config = dict(
    n_layer=23,
    d_model=320,
    n_head=5,
    n_kv_head=5,
    head_dim=64,
    d_mlp=1280,
    vocab_size=4096,
    activation='gelu',
    norm='layernorm',
    norm_place='pre',
    norm_eps=1e-06,
    positions='rope',
    rope_base=10000.0,
    rope_fraction=0.25,
    qk_norm=True,
    attn_scale=0.125,
    bias='all',
    tie_embeddings=False,
    parallel_block=True,
    init='normal',
    init_std_qkv=0.0477,
    init_std_o=0.00703,
    init_std_up=0.0477,
    init_std_down=0.00703,
    optimizer='muon',
    lr=0.0115,
    lr_mult_down=3.0,
    beta1=0.95,
    lr_head=0.00539,
    warmup_steps=130,
    schedule='wsd',
    decay_fraction=0.729,
    decay_shape='sqrt',
    final_lr_fraction=0.1,
    batch_tokens=[65536, 131072, 262144, 524288],
    seq_len=1024,
    doc_mask=True,
    train_tokens=425200000,
    steps=1692,
    dataset='wikipedia_en',
)
MLP neurons of a small language model. Each row is named by its layer, matrix (down: output weights) and neuron, and shows model dimensions 32-127. Each number is 128 + 24 x the weight over its row's rms, rounded and kept within 0 to 255. Numbers have three digits each.
A block is one neuron, or neurons of one layer that tend to fire together. After each block is what it responds to, as a language model described it from the Wikipedia text at the highest values.

L5.down154:125133137132150121105101167110145138071117128121139095116105056119137167115124105228132176106145134148164094134094140148156101184067148146175130125151146125153125162104123119167151138137175109141155096110126138151137152129114121136121128140130148111139134137138149082097130148118134109128
L5.down376:079100133126125163112120128154193148115148096104123162128117150111148103132093082126105070133168130125177132109136138134122154155086140160149103124114151159127174123109096107106195163121159138163132150086144117174165082140121114097108108115116127153136096128115113122125156094150111117124
L5.down396:158130128128129093141118152112127122102169144140104074100080113098088136160105112118119125165126108102158134133155144112147126134144153143139088156132102141064096133129121087123133115159151144171204154131098105105114163131129104164184172104129152094110153158128113140129115119123078130150
L5.down817:105150071141102117124102138133128105131087107157125096113123139124138145123138106145115131163118139100114135119122094123156165125144126147137105094202162142110101127137136113132143097175101143142128145173133112124109157108126141114137143116097106151107152136127165159099105130125114096141
L5.down1040:095165113111133127146135171133138147073125171090148064143130112147097130157201110075123109141106111119130144116107135127148137097140159136128146152161089133106106087141128068131111149138150098100098145117155083143148089149083150091145144145141137148131131166147168137103129132159170154153
L5.down1058:094125116134130142137128142148134110114138121162131170143138138107118139095150128137059146129121111131154128152130167143111137132154110153117075123165168141123139116120143097062131139094149192115174086104095161084163119132145081133159197108108133126159115093061111093110178138114135127145
L5.down1125:104151123118144124119132128136154130143135184131165138096073126103131133123108114128160156135117098131142105146120116110129103121161125129133134149163120111103147107105064107130141112128103159120123119114113187142105140080149162137109146112108075124126134085143155129079153112093101135120
L5.down1278:138120117149108152126131114105065105085124119129200136151167151103128137118100158105167113143129094128112140129131125132112137143127144133149121107127115124132087123134161134104128168095152126125069105204069147149081125130155128152122124118108112122135106111071159111140135134165124068134
Description: Word-completing subword pieces. Later word pieces that finish a split word, often -ic endings or section-opening words: Islam-ic, endem-ic, Bi-ography, B-orn, Fons-ec-a.

L5.down27:139137133119107149120131111142144134131143136132153110161151153155111126148107111126143143102140141110118139099142128130142122163115108150099131110147209066144103132135091129083120157150114161133142144126161167132130126114128128160150101105061109145153106129141157124086168107134128165124
L5.down47:131087133103149138175161146142104120150129094146133133124143093093113086134141121132119152102112101127148144136104128094118126145141076104142124123123144099101106146184119094088117096164117149111103119138134106132116143127156173135169124131142082138180087119148158124112119128154118105117
L5.down210:130095131102142127148151099162138103147113118157148106125058128118111093150150169117150100160136128141127157135145124158137115112114075139135126181125116081091098108122097116118122116147161099131081146134156083108147120152123106144145111111125123135107126132085133141140132114175138133148
L5.down296:097175120142111127102140174123079112114184147149126107122121144148144162132134124152154148095133099125117081111133137148139093102138123143138102102063126096131170074126119167133104130117170126124156155132132150127099093109128139151161106153165134156103127107131155131120152089118107116113
L5.down490:113131138141117086141087137088124181118118155119136109140126136118085119115150085132124113089129122151112150103124065174113125124150138126142103136131100156131116116161141128138110113118103110121146097122131123138155118137153182146161122143094120141130104130149153131117158129107130168167
L5.down891:047152147156131103134102057121107143125139135116123144125143147114144123153104137112076128163105130113104132147169138158101094160113122116119110136112137125194147136110116138105083148080172112129128122125101138138149101118110151116166142148119110160118099140084119088090110146142152125105
L5.down984:148123167156157100126088144127106145169169138150131137115125132142080140116180133119147143081146076118105118131068126107119143126124120122126141136134128129062132109119134138175139134146152123137113118125142125091127158146134114126120119134136121139094094125119167081122161098138123100161
L5.down1147:144129111121103144150066145145134148144154124104172099141140130136107130105151127143115156136131097113099144118125080120133103140148122099110149116098138105129103103109139137126096151119137152102142127149101134109160127108160183164132150143103060141158164125127083132119108127120138111132
Description: Clause-opening subject words. Relative pronouns and sentence-initial subject words that begin a new clause, such as which, who, whom, It, There, He.

L3.down153:157095111124136115111170130150121148163138136179139047120168131136135104128143129140120134140171096113114136180145119127114127139124106144119155157068158139154169119166103104110105100162155170139149128128086108119156150087095121165125100115117111142159163171109090129145067105112128127111
Description: Word continuation after capital. Second word piece right after a split-off initial capital such as A, M or N, mostly in names and headings: A-b-road, A-ts-ugi, M-ind-augas.

L9.down558:128145095137158078089129113154127106106198124164124124143121092118116124131138146109145123107095133159138118132124126130109090133154108145141167119153064093081138121109143144091108138135132135123070141120087121136128138140133144083124126156159126098102142110131160116107100158146135117128
L9.down716:111107087108172151140136148128176128138117091092143128123135113124084138114130148127130134125131085115109121130105148080122130156179149087125131116101139111113122191156121126142140158146136120170126155172099137154180123129103149159141118096166134154135121068111146129132077132116132122176
L9.down720:085122119132126143158120113154115129123103101133133125114104102148135146087132091154168140127130129217129135117119144090135084124156154132136133120170079141108141087117137139149124113160113163107128128127140109086150168083141133179133133100142122119110122099165149112113117156132153121116
L9.down827:132135119163104146130091121112123129150130149140119112092121085144125096133120132095092156142116104113116111126173088094116153091150143112116147123118144129130161098104089106131140133108133158123112094133116105127164098107143137156148137129116115092108095110104146119163113099109128141120
L9.down853:121138107131123083133041113117098140107139103131129093134115138172128117110155148121122182120130117148096150094150119073114139179155138134129093171132110180139105099106099124119131131138101125113133155138127148173127137128142130127110110106128124125138121133137152120133149113147128141127
L9.down1000:122144089153192176168135115157113120159120138152121101143133136167117102104123106133139118154136135149132136115179145158086073089143092148129171105141140122188122087156164162120126123182077109114110131152125144137152085109156197147161136120148111106127148116121166085092107129159135140117
L9.down1152:110118139127151090143115127135129155095125109135124105144087092140120153121132108174147114134102096166148172092148106124159116120093092150163138154118086129094119128099099137122148075132092128123141129109136131115152136118157074156113135110136105140125142107156143106155121106094125144116
L9.down1161:139144098122103158152130127089130100189146083123185108150074165168127135081090114086046105134128079152159142128138132118145087104117125114136104124079109139128085091127124119122141142136122130160117131134165112157105113140116158173164139130154091165126116121128147118180141118074135131132
Description: Place-name endings. Final token of country, state, or city names, often word-piece endings after a comma or table bar, such as Colomb-ia, Fin-land, York.

L3.down59:130115116155126142137139127122083111117091080136144093116090157103111118153115111101172149144139117095127102144159117111114148137107132165097136091134117153095104134091091115168139177101142119141148159086111124065107134171118140134078125155118101122140093134148093143180159146095128149125
Description: Mid-word subword fragments. Second or later word-piece of a split word, often right after an initial B/b, such as Br(igida), Bi(ography), econom(ic), period(ical).

L5.down9:111128112111135106108154098138082116131159104148148162115138093124127169095090140143160085145139142156124140159091084104150132161163175109116097104147139129112127131105150121112140141167120128113139125105142116124168136166165126093132089127102099128138140102120144113168136144112130109162
L5.down251:182146127150111151135159089102063159168136133148106140123131119155126108118120137143147081089150113139134157135123094146131089145116117096164173117133130148107118142145110118124081117125086090141147123132121146126103179155150143146124064133129119128112112164104186091104138148104133162170
L5.down319:097148135139143121106097143151166118127161182137141157141168111157150112115084118112136135102100108165132095141114135120121117121116139174133123170069089136112152090135151119129082162155140075145154111113112150114110136132125121100082123155162116116126115133135138084102127124186164129120
L5.down774:111120139110123122153084070125085143145113121126163121158128161112139101124094150130065088125155144121116138136119135129153155125116151083113112150094151119126143125120131112107118121133083128125161085173172125134110095128167133105127155103155148108143121133152130130130185115147088113147
L5.down800:192119181120125115137129165155189124129113120129132122091124136174136123091125124103125103138129141165150086166092150142125179163138114142113125138144165120159141154171095101092120153098137168128109072133120128097125055155103150152134131150146141160099162057161156109138099121093090157129
L5.down821:134103163124105131180124125105199138114160145137121127136090121128130112138092107081144107157147168155126121120111123120125106084161158136133152101164089163183146133070159131107105115123140146120135100122172154168086129145125113132097118108119125165169117193159126160151145112105128119095
L5.down881:093103116127137130134122137136128155148118144116111157175131142125092098133097153116119143134154052092125099134167179128101159142107099156099099122161129134107101119129119196143129147123154083141116054098161163107122115105121132145117104130153152145139144121117148143145158143114078152072
L5.down935:126113099145112152096137154127125082115130183140135117127114127109114130103132132139147146118116111129140095113106151141126140084155161121090182131103176110176131164123130131101091134192134140112079075142166145129102128129166114116139125077152138138157140153096136123126140102140097094070
Description: Mid-word subword pieces. Word-internal pieces right after an opening consonant fragment, often -and-, -od-, -as-: Ug|and|ans, g|od|s, Alex|and|ra, g|as.

L3.down279:112150128141153164125116118137166142107147126098151117126147119141139141115104136108183128096175126108111117125097146109137108118157134079157135165147113061113086087177133119096125147120116178146145116114060111105086127147106107088135116163112130129169080107142131135154145128100118124133
Description: Second-piece after capital initial. Short word-piece right after a split-off initial capital letter, mostly H or F, in names and words: H-ed-man, F-ive, H-ol-lywoodish, F-el-ipe.

L9.down88:137103092133139147149079103128132131142072110124136115108100155145138170133137111141174167162131098104116146137090098117096097119147136128125104151111143080126115183126101145082138095177110103159150149123118145126100075146138144141114134108128077102122132105109170147094134106078100138142
L9.down104:119113160141126068121139172108093146133133122135115093189118106115141122123116132107103135101164142154126086118091154152152122125078090136146173147161154136074118158138152085128131110151130128108170106106123115169178133123139126121154120131148119121112114131167127106118162091156126160145
L9.down422:115141112150169190103108153129131168118123120108136117085119114158073130147121117143130135104196134137139134115114111112092112126149130092117096123107128090161080081150135165094179100123108127114097141103132094121113130126141170102166128155129150125110139120115164080135147140122142135142
L9.down851:126111138107130129125118096102148131100119149108156144145128138169105113127132144142137108178072107146095117132125104091115135136139132119161147134090148096122106091143125152082120139131080118114143116170139138117102094111116102118109137184111155117123132102188115152129130134119122144133
L9.down1004:155143117166125154129104133112138116139126116143090186079116121126164134092109131135099150126081121216114148153102140104160109109143110130144111120142161186119151095111084125156109092152146152128156151157138144126096135096156137127152133088118099096154129150101131094141126113099128126161
L9.down1039:134154110134110110132083147086155151133103113111140130134122134116111100144145121135130138149143120111118136131148116098105145149163160102150101195111151114120076139120148188105137128137142095145109123130144170137090100086152157134147161154098109165105169127146134116134138163118130170123
L9.down1119:122101123132125105114130150122117156142155090135131161072134110131157076130173113123117178089149124107104108129135072115130126133139136093137138136158125146167097105117128103147122123152128128163177105132142106133145128131165116133093153142123083128129123123120141147130152157098131093133
L9.down1184:117115143122110172114163150081146147148165123154086146129093100151157090138116129144124098142149162106118121149139151128097126132163138123099112118143140101129138090136109136141104078153118142124093089131122068154119110095108163121139165110169148124147094126115111134109111164123131093137
Description: Plural noun endings. Plural suffix tokens that end a common noun split into pieces, such as -s, -es, -ations, -ents (saints, taxes, habitations, students), usually followed by a comma, period, of or and.

L5.down50:168149131084107136094096113123133097127136144097134087148109137139113125116133129161157120129108115144106193116135148103144101113130116110090160131137094089164172124141136130106140121178110087150144140109130147140173109169112099149146131116124081101120123149117103124146126114121069154172
L5.down116:133097132149158126136099131098112119132109162153120146118118106118084115135092157135131119112087132133160127131132108142132132138123095126163086144064154088120102122088096174101137156124106108097103174140136164130134125099149107090107102121150141084180145128135101120129174140102111110145
L5.down213:147139122104153109101140113127113151136132150141081130128168130118089158103142129186125164161160174120159115141116119137148124121128083115128118135069161135199100130132126156103113081083148124142131122134116110136103148111174133109156126150116118140088113095151139136112190114131074178195
L5.down420:136125117123135129101115157137130151156112178135126118101095136090139113132154128149107088139170124136145103120096155167114158088147106095104131145097097114155118140143144126133135098128093139121106123150089110113191145136150158144151094135147102124155111128145112142117123165128120110137
L5.down422:112132100140152118137108164111151120130131153162138086148152115102159120112082130119141133110097092137111135112102107115164116119127140140122120136115143109145101109119161159119085127181117077126140097149143113149090157081131161141106106142124144175123126119105153100123133105095075106134
L5.down682:151139092144132096110120139139161127117087165178151113117140108130141133124139084128158117108128141147174142109153144122119100118144123161109126157115134148151110121135144149120109149130121126115119126149133094131098115138119115135148160106124119130115161138107116115125161132123114165121
L5.down928:133081112146144083136105178127127099132156099108145132103124119116093087122096124157114127096075116132134130107097149121156132142106134132154087157113118130155133144130139153104138129165143122106099128172127129131143175114128091091187121107161123149120145121133134108103105128116125105140
L5.down1010:150123117129145132112111145140168137091143141136140143106181093143105145138149142133162137191156172114123161163126180097120085144127124082174128166070132187147119095122131125108090154116143119120158125139106157140115142109137142116132164149124132089120116107150165125138151149157111158153
Description: Quantity words before nouns. Word-final pieces of quantity words like multip-le, Th-ree, S-ome, plus determiners (many, various, his, her) and "==" section-heading markers.

L5.down36:143127138128153104100150154092110100132103145110110100080155138125128132127124142132153144107165145079123107120107152117107121124128104098126117124100097165114194122125119114122103082151152124174135097119141146156097174158103149125137137099105132165150137090137117149127144152182070106152
L5.down49:174098152119109149125171118106141165149132099133117148085132124123144117131155082147110143193100135125136151075120130134118130098117105137116143134114158138122147143147119170090128122133107105142130101079099126110122132128118143128160161162138098117131194127106137128101148118109109101126
L5.down543:135121118153128121108136142145141144069164119117167133119104103108109142150115123136127125169140088098142096124160116070121099147135107114136168133158123126147114140103110135137125127107165147152164127128162129100109112120141160115088116112079161130114136113101160128089142131124114157157
L5.down577:109155128170111121089128145117097169103115166166126143098141140148105115138152142137109134140139113129165167139134122155127180102124128128189110137099068127118179099125113162149097126135112141126094129109087087129142133117118136105102134125122115122099148137117118137133124118110096093152
L5.down782:120111154138074138136129110154130142163136147124101160092120151141143096118156133150121136122095176183138209109122100122138109133135105109117121159132155144147099147146157102108070068165120154144114133167150111147141125129061146144163072132109145090099144180138129127160126173148098113177
L5.down794:079140135100112139158118118086095115139109107135142128138125113091150084182123142106118111148122084141155115089153147130160109114116167157123108147110146147123154112145104116098119110140041097149127151126114141125155131134147146102126123117151125083147120096099140157136121148124109122104
L5.down955:125121143105173138116108111143125115142166144141089133105168167112116115132121092116121115135118106142128152096102152122107131114117091167121131098148180122136137119139133134137133166126146159121166169144069130169155162113125109082136121119102106091099126138154105128106090130136106113101
L5.down1272:172129147150160143166156109129146150077110099121151137153108094152141171185098117117080095092132160113137120102135178147167122072129126145145119150120173108084129140132195145169138121099121143197110119158108144098131132160166118118137091115116144114130129131100163128082091087118145119145
Description: Mid-word subword fragments. Short word-piece tokens in the middle of words split into several pieces, often rare or foreign words, such as hi-at-us, Gul-f-stream, Sul-ph-ur, fre-qu-ently.

L3.down811:100136130132116091108166160121155156076145108137104144150132122123093119134132144133115149142143112134178122126149115115127131116135111123147147180137137126128128186107171148103129127125151171126141124157119127119137139123148128105188156160131150114123138161148153124159155174138073085105
Description: Word-completing suffixes. Final pieces that finish a word split into tokens, like inj-ured, pass-es, drum-s, serv-e, often inflections and also mid-name chunks.

L9.down70:051170130144125153168117139140153142147089122093097115172130132119128140160125133080136120137120081146143139098172135136186112150135145121123106114134067130133103110164163124170090142167157145129073159154125115149087130156128096110142120111090101141122152165133126145162106122120145121138
L9.down157:117093107140141151157144165128117111087094112110138164106145101118140135111128143130131132118118142127096108148122130092078098125169149131132160109104120134104146107109102089102146115114111168131099129103132103143134156131118143112116089117142113129126107124138149158124128081184081143139
L9.down521:126102118132141123140112107110157159133116180111143116095148156097127169154152139144101116125164147130158091173118135094125126132134136146129118109141154091130111120138100147108108138148131076147165130135159101128151145133079122149133136129122089126144162113113085158131119115122126120136
L9.down702:109135142143129116143098153136143160121146145121155119135129126124108094104125124146146125123102125102157163080166163144126131146141141089124102127117113085082126163125101089180097117130131174116121098104126114165136142111109069130105138063138150101142156120133087097126104116131125149124
L9.down762:152116127175084138146124110188114146100130177080089215130116108164116099137120109156125125108125165091098134110139188080136133152116128125123153122115119148127113138134146144119137141145147146093148120142109157088099169142128115095158165144085126116155135105139145101120125136099126130130
L9.down951:146104115106155123127130132151124138137148182157137142141116127124108106116161112151141121168119140114130133121102120140105104119102143108117105084140103107149115075148144158154110098117105156148131142102111145124089066119109094140110124126109147136136146122141088118141088127108131120146
L9.down1088:122115131122182134107150135133107166170100145140170148112124123097138141168090178137122115107113112176109090108112123088136124156146090158114147112161123127151167170119127099137104163164097136119115164132120106135156084102121113155140104101163147156131121140118139130101103106154137131143
L9.down1192:084135160079113145159111136156117149128141134128102149117166116159124079127145120104151135101094110148077137132168137155124147136115183113111120138175109125136086139130138127132135150150157140160112106127126138099117093091136134106131137120146128148107128123160154150139112136114059134133
Description: Mid-word subword fragments. Short word pieces inside a multi-token word, after its first piece and before its end, as in Pr-inc-eton, el-uc-idate, col-on-ial, r-ar-ely.

L9.down27:170169133111129109133144152169092112132077158119106138150138126137128149120116138128143103093207145152080119095143101158136135119122109122154142108076188144099117096094110160110102149137132146139160128122098170120116145108109165165121129090132144126102126097150168159127175123141150148134
L9.down45:143159160131159111130097178132130118147113129130097127118126139115145107146138149135147110166097132159125101123062163114156133146150118127129108147131158109124148113160151132146136166121112156123090160136129113130186143100064126130131153124125108149156127132123101155137174119145149126098
L9.down55:123116144078142148113112090134120100128158137177133111121129138132146139070113116112132143137104114141158107120115102124140094178136143173090122132142108111157134115095128115126116138112084112153186120137117127113109142123152111153164110142129106096181150109108092125110102104132131114186
L9.down125:119092114120092173128121116124140128158117087127133163120121161138079141119128114136119141150139074080101108178171133096151140138194112110130140119125083131091106060113154111155124114135156140145139102074114121117123122207103138105133154131152150146172132128085130141169070126117142107147
L9.down371:136103159132165114116166123100154111144151121125139166167195129150120133139134134128142142134137130109147173111138121126166117123122086089130090108141153115162146084082096177118115103065132114121148138134204136110137145141133137155112130157095137074138150141123114096142100120108141126102
L9.down495:135158131115127133119121103091178119169112139143115083142103124124155099109102141141169111130109116131170124107136116111166116082099102127108140177120101125140164121119106109145166191144134140123122110137112096121097166134084125141123138123137119101142133092084091132136136117169140103191
L9.down601:173146146119087128102130135115123117161160109140117163114118138120140128104083124163134135117114102125139152131081146104112159121119117091179113116115136119058175086119163127134157117129134134118150142104139145113086110126077104151179131077123119077129109137159104103145163088099113121117
L9.down876:100104139104109158140151116122116125148145139092115128088096104122095143087106125122169104124139164137109094152130132089146146118107153178143129152138177110152120136111085117084141166128103115159117118101154134148166155142092085113129181129132084111153146042164143106189122131155103102112
Description: Mid-word name fragments. Second subword pieces inside proper names, mostly Arabic or other foreign names, as in al-Sharaa, Abdelsalam, Madagascar, Bhaskar.

L5.down136:152134143140153139141129130122124111078117186110119103154103092145141141153117134116152113135155109108089140137130117161139127163137130136138169124136118140134144108128130154157131136118112106080137129137103148105130122130200088137128101140109141170108104142151129137137237135142089140108
L5.down172:128125149116136135118147134089130129112136158119150119103086113116108147120125188147163160141131114095119138112132088132118151131115165112175139092146128144117117117115110128136110106138100160109123109131085122127139098134129138094137106103120106143120108170157163118105107114152132124133
L5.down391:138134108135156122097103096109134153093110132116124145148129121083114112104143129099116147163114139113120177146145149112120143160162121057125135151126129099126142105153148128125118130151116090140127091107122128147158145149110139133149098142127140117127153140098102155104147100121164116126
L5.down443:212096106158138103101130105166135131118106145114096163090112126125142129116050178128094147094145121140108088121078128094092118132136126186124124136100133158154131133089186109123136131118152182141115128088139106135069127179131117130126127169132081096118136101162114113128147128158097075120
L5.down450:138088103141131129132112161094139108148122155147106097153136128144144109114110131120173085138124145125154154131129112110129177153149136130085135103131120148103125071147134130123150106118152120149089151127106127161089094105109124134194092113160109142118142119143111157146143100113151125125
L5.down589:107105139089149135136149150109131124090102119085130116082127124090116077118144137114168161139118158105138105149160108126115131115094115088135102179123090136107120144126127076123140140141104127164139133137089133144102134107121175108119135112117128050143099128143170127112099103136129095107
L5.down773:105176109169146097112117118115178122149109117099124164146146153144132111110127118112136141114114138154148148129093161137103128125140155145161163155068133104128121106107115121125124130116141095172132132077084124155142092121135150100134120124101147115113120119111095052122128135159141152141
L5.down1246:132126120162110126151161162154143136098137097131130116127144119175136139151152109143141105094136136118098147138197145112161147105145141130117125134113166118095101176113094131112156136122071109123133102148121100176147121116091155132077150148107101112099138148129150116162179077110101158153
Description: Mid-word subword continuations. Second or third word-piece inside a word split into fragments, often names or rare words, such as cor-on-ation, Le-on-ard, Col-on-el, E-y-ck.

L3.down519:140137097111158109127117118091126148118136130147098169160159093167099139116136144148116143150112135123102121132151146115102063133116124122107097102172125107149140090183159107186108112154122129127164131108118168125158106135146118107135129122131153197102143119134114161159165153116136103110
Description: Mid-word fragments after capital. Second subword piece of a word split after its first letters, often in names or capitalized words, e.g. E-aster, Col-onel, En-ter, Val-ter.

L5.down96:116108106111093087155154177151082137113162144143149119121166125135090167128090127151140114134142106141157127131102109150135088126106129155144084093118068098111148151136140096092126135125142142114110132100138126145126143121153131130157139108095124079136122150139125156113114097100123141105
L5.down494:085137106071095094132166117168116078090133166110135131113172126146158139162123149151148133145114111113136110125116109132120099132160145125144116125120113147149172149154093149101138096113128163117109161123132121142141112126175164134135148107152132153101113117130135110171116119143155138107
L5.down562:129155108139154140131134115123146135139111154160133102118118131171151106127124171104188155138070119124089141139146103131111086121127120141136115122105118092109117089209123189128108127140152118166125139138103140120099114107148129111128136105187122111143119111121133115129121129160122169144
L5.down565:129107135119156127134111123152139097176133123156118163094110108145144102158131141148173108112112134175118113143111130115173112125157162129109150163115121126113102093133123173117095133127116091122118112147074128151144130078102100153175106153147137175149179174108148124131139119134147168108
L5.down667:139088135147139106098106180134139196135114107168109159163092149145137146107138148114127110088134134118147127151166117140113172110133153179088105107110107128140143128138126128131080142125159133103190147130112100155121138143147125107150132153093132170115125122140123091112092127093116110154
L5.down758:125112126101171074127148140142169162126132126092106103127107164139127144139114172118120115167108096135111124132103129159192123117097142119167124136133127114143119178139111083142140113108101073088127143160143119089138124161155128128134124108150121112121153184136074120153122133159123168104
L5.down845:101148127145138154099120121120120156130133148124127130109096101146126118128076123102183095139151083156125077149132100114125094124082123138154138157148087112148155164125124122161118142089139125111143145090164153145107108126157106094104112103092134117136144091165126113094113104122159120133
L5.down1195:110076139131162158158112150137132134157099111130142094083123106117136118149171102100149112150116135108124121110142107116120129092134146124149145135102070116199168175077116179150136144097113124135119100150170141125093132143192146121146143173152146112065112119145142137062149147152140115110
Description: Person-noun endings. Word-final suffixes completing nouns for people, such as individual-s, brother-s, engine-er, command-ers, plus "of" after son or daughter.

L3.down684:126111114171124152165115113143108090121118129103113151124149119132090127138146097103163133097148113154139164085153175116106119152144124081180123141134085156122132092152114094098128122117119111135118153092096143129104167091097130194160113133099106117126117131121163154138112134138149135145
Description: Demonstratives and relative pronouns. Words that point back to earlier text, like This, which, that and who, especially sentence- or title-initial This; also a few second letters of names (Rome, Weimar).

L9.down74:193110090117136084143129147141083139137176126137128128113071153116140093106158106105091124154094097169111105148171138073098130104124092103094118150113086140066082137105138141153142162162113071113143117128153127150203123123082120140132130172136111112136146117124130142157137105174126138118
L9.down122:090133150137112133092151120091111132132176132137120087151118138164168104138153121141136178124089129080127156095138134092144146122182134116157195131160152133126111145118118137134116117160130145166164091096123115149108118092141164152132180120132127149172160090139144067121123116113092106135
L9.down190:116156118101103103115156176081134128133152158044144115124109156123108134119117144127133148145145102144075145178128128129111140139113137074125171125135124131127171110142095084130095137137194174102135142111093134135163119163114128107101122171135142128123143079147107157167141124125119180175
L9.down233:136139110116122118153131112129120173120148095085123122101156101134136120150111087162149161123143132135117097119187129129147165113124122068105154127163153169153130127105178129091131133131114126120144127105116146151082119123154166163113148131128132162133170124090097160128107132119138085152
L9.down250:115137100127149140119167165134142125099153123122115166151134140120141167114133098154153120197121041142135115135154119122138097125118125147135105104116119144127124141110158130121147109162097114112100141184136152127165114096128140093132094150168150176044146139141121147140124124148149110179
L9.down473:157163134131109131145121083130109159149115132151119185118114114124129143108140122174131122157087132135119104133159072089126057129153099138094135095147116108137146132113142119104094152121077124118138132164153125129124142085132088138129118106085156148116172155130111095105129122168111097082
L9.down964:127082150118114131121116151129106126147161126153135107089176121086078162115140163119124159115130095125075147123157141121122163121118179081150089111113142145163155099103127122133089156152158120093155154169118114128136120131150145130140144140161120138114161125123158107080142137101114145139
L9.down1016:110132165146119147138150129114127128137143147140139143126127108132158107160119149117133155138124169130103113128139145151161105121092123085114107114136116136094143165155159153149101120137154160138124141167112110136129119072111133117118138134154126128140139130144113169115140151088123096106
Description: Clause-opening subject pronouns. Relative pronouns and subject pronouns that open a new clause after a noun or comma, usually before a verb: which, that, it, who.

L9.down84:126184110117135129158119136103173117108136148091123130150115136120127130128105173164111151133123145102164127137130147132146146129111123151158139179134136126154109134103133124138109123141132119133141129092146120171104081100156140128093103140153118144110093073103084108121163126111131147122
L9.down304:104099140112128194091121110130102132165099131111132141115122166131152138123113131152153146131109137143160112137139154129114168138103101142126104122135133175131151127112109153105133126147138132130131166155121158180148131129113161119167121112176134136130107126116136108162135142121130122154
L9.down382:136107135125125108135104129137133151115161090137128101141141115082116137099180096059151115131099148105150136072138124103097114140100140118087069115120124106210124091095141084140100147217140141126133158133153125099177091121153155113161126066178096098151137124092134111111156162147132103157
L9.down497:159133142196086092137161121125129136158123129133103160119170128123129109122124119145141145151101108123152118156128140155136110106115114139079165120193113111157136139103107137132098134127125088182130137130143148115139115070088127155132107164137114145160145117140145135109148132128161146132
L9.down548:113142130103126123142127148096149120101092144140126165138147146072098126094126127148160149141143147124096129145117121094125111132086063092161127128158140126125151133107117111118109096102160079155132118127114139130146148122130104157151114122077134144144100119149169129134150128117171180131
L9.down1125:173163137155155106137133128126110129120139131126134127055131140118100129142091133119177113166124126152121117167128145118126150111108102157075092151155107144159105143110129131139087146109083122162135118152102114147128170112147113096112128081122171108149133138124156111146153133085134135110
L9.down1213:142147113090108172135124144101114127117139150136121146156140151142138139126136173104170112097154113124107116102095143103102119085085121104088134150070133129116163139143161125128147142121152155145165123129091133147124180084145090137136112162148102138189136114120095094101093104133110162079
L9.down1277:093133116151173170104122057126116159105152096141138122155149150149128120137179158103180118130105109153168122154105123135136106167129117135118100125084110140154121126122175157136121102099140103133121163145120160123104106146105125117141160114117148060113117155151170117197105106113125093135
Description: Quantity words before plural nouns. Quantifiers and numerals that open a counted plural noun phrase, e.g. "of" after "a number"/"dozens", three, several, numerous, two.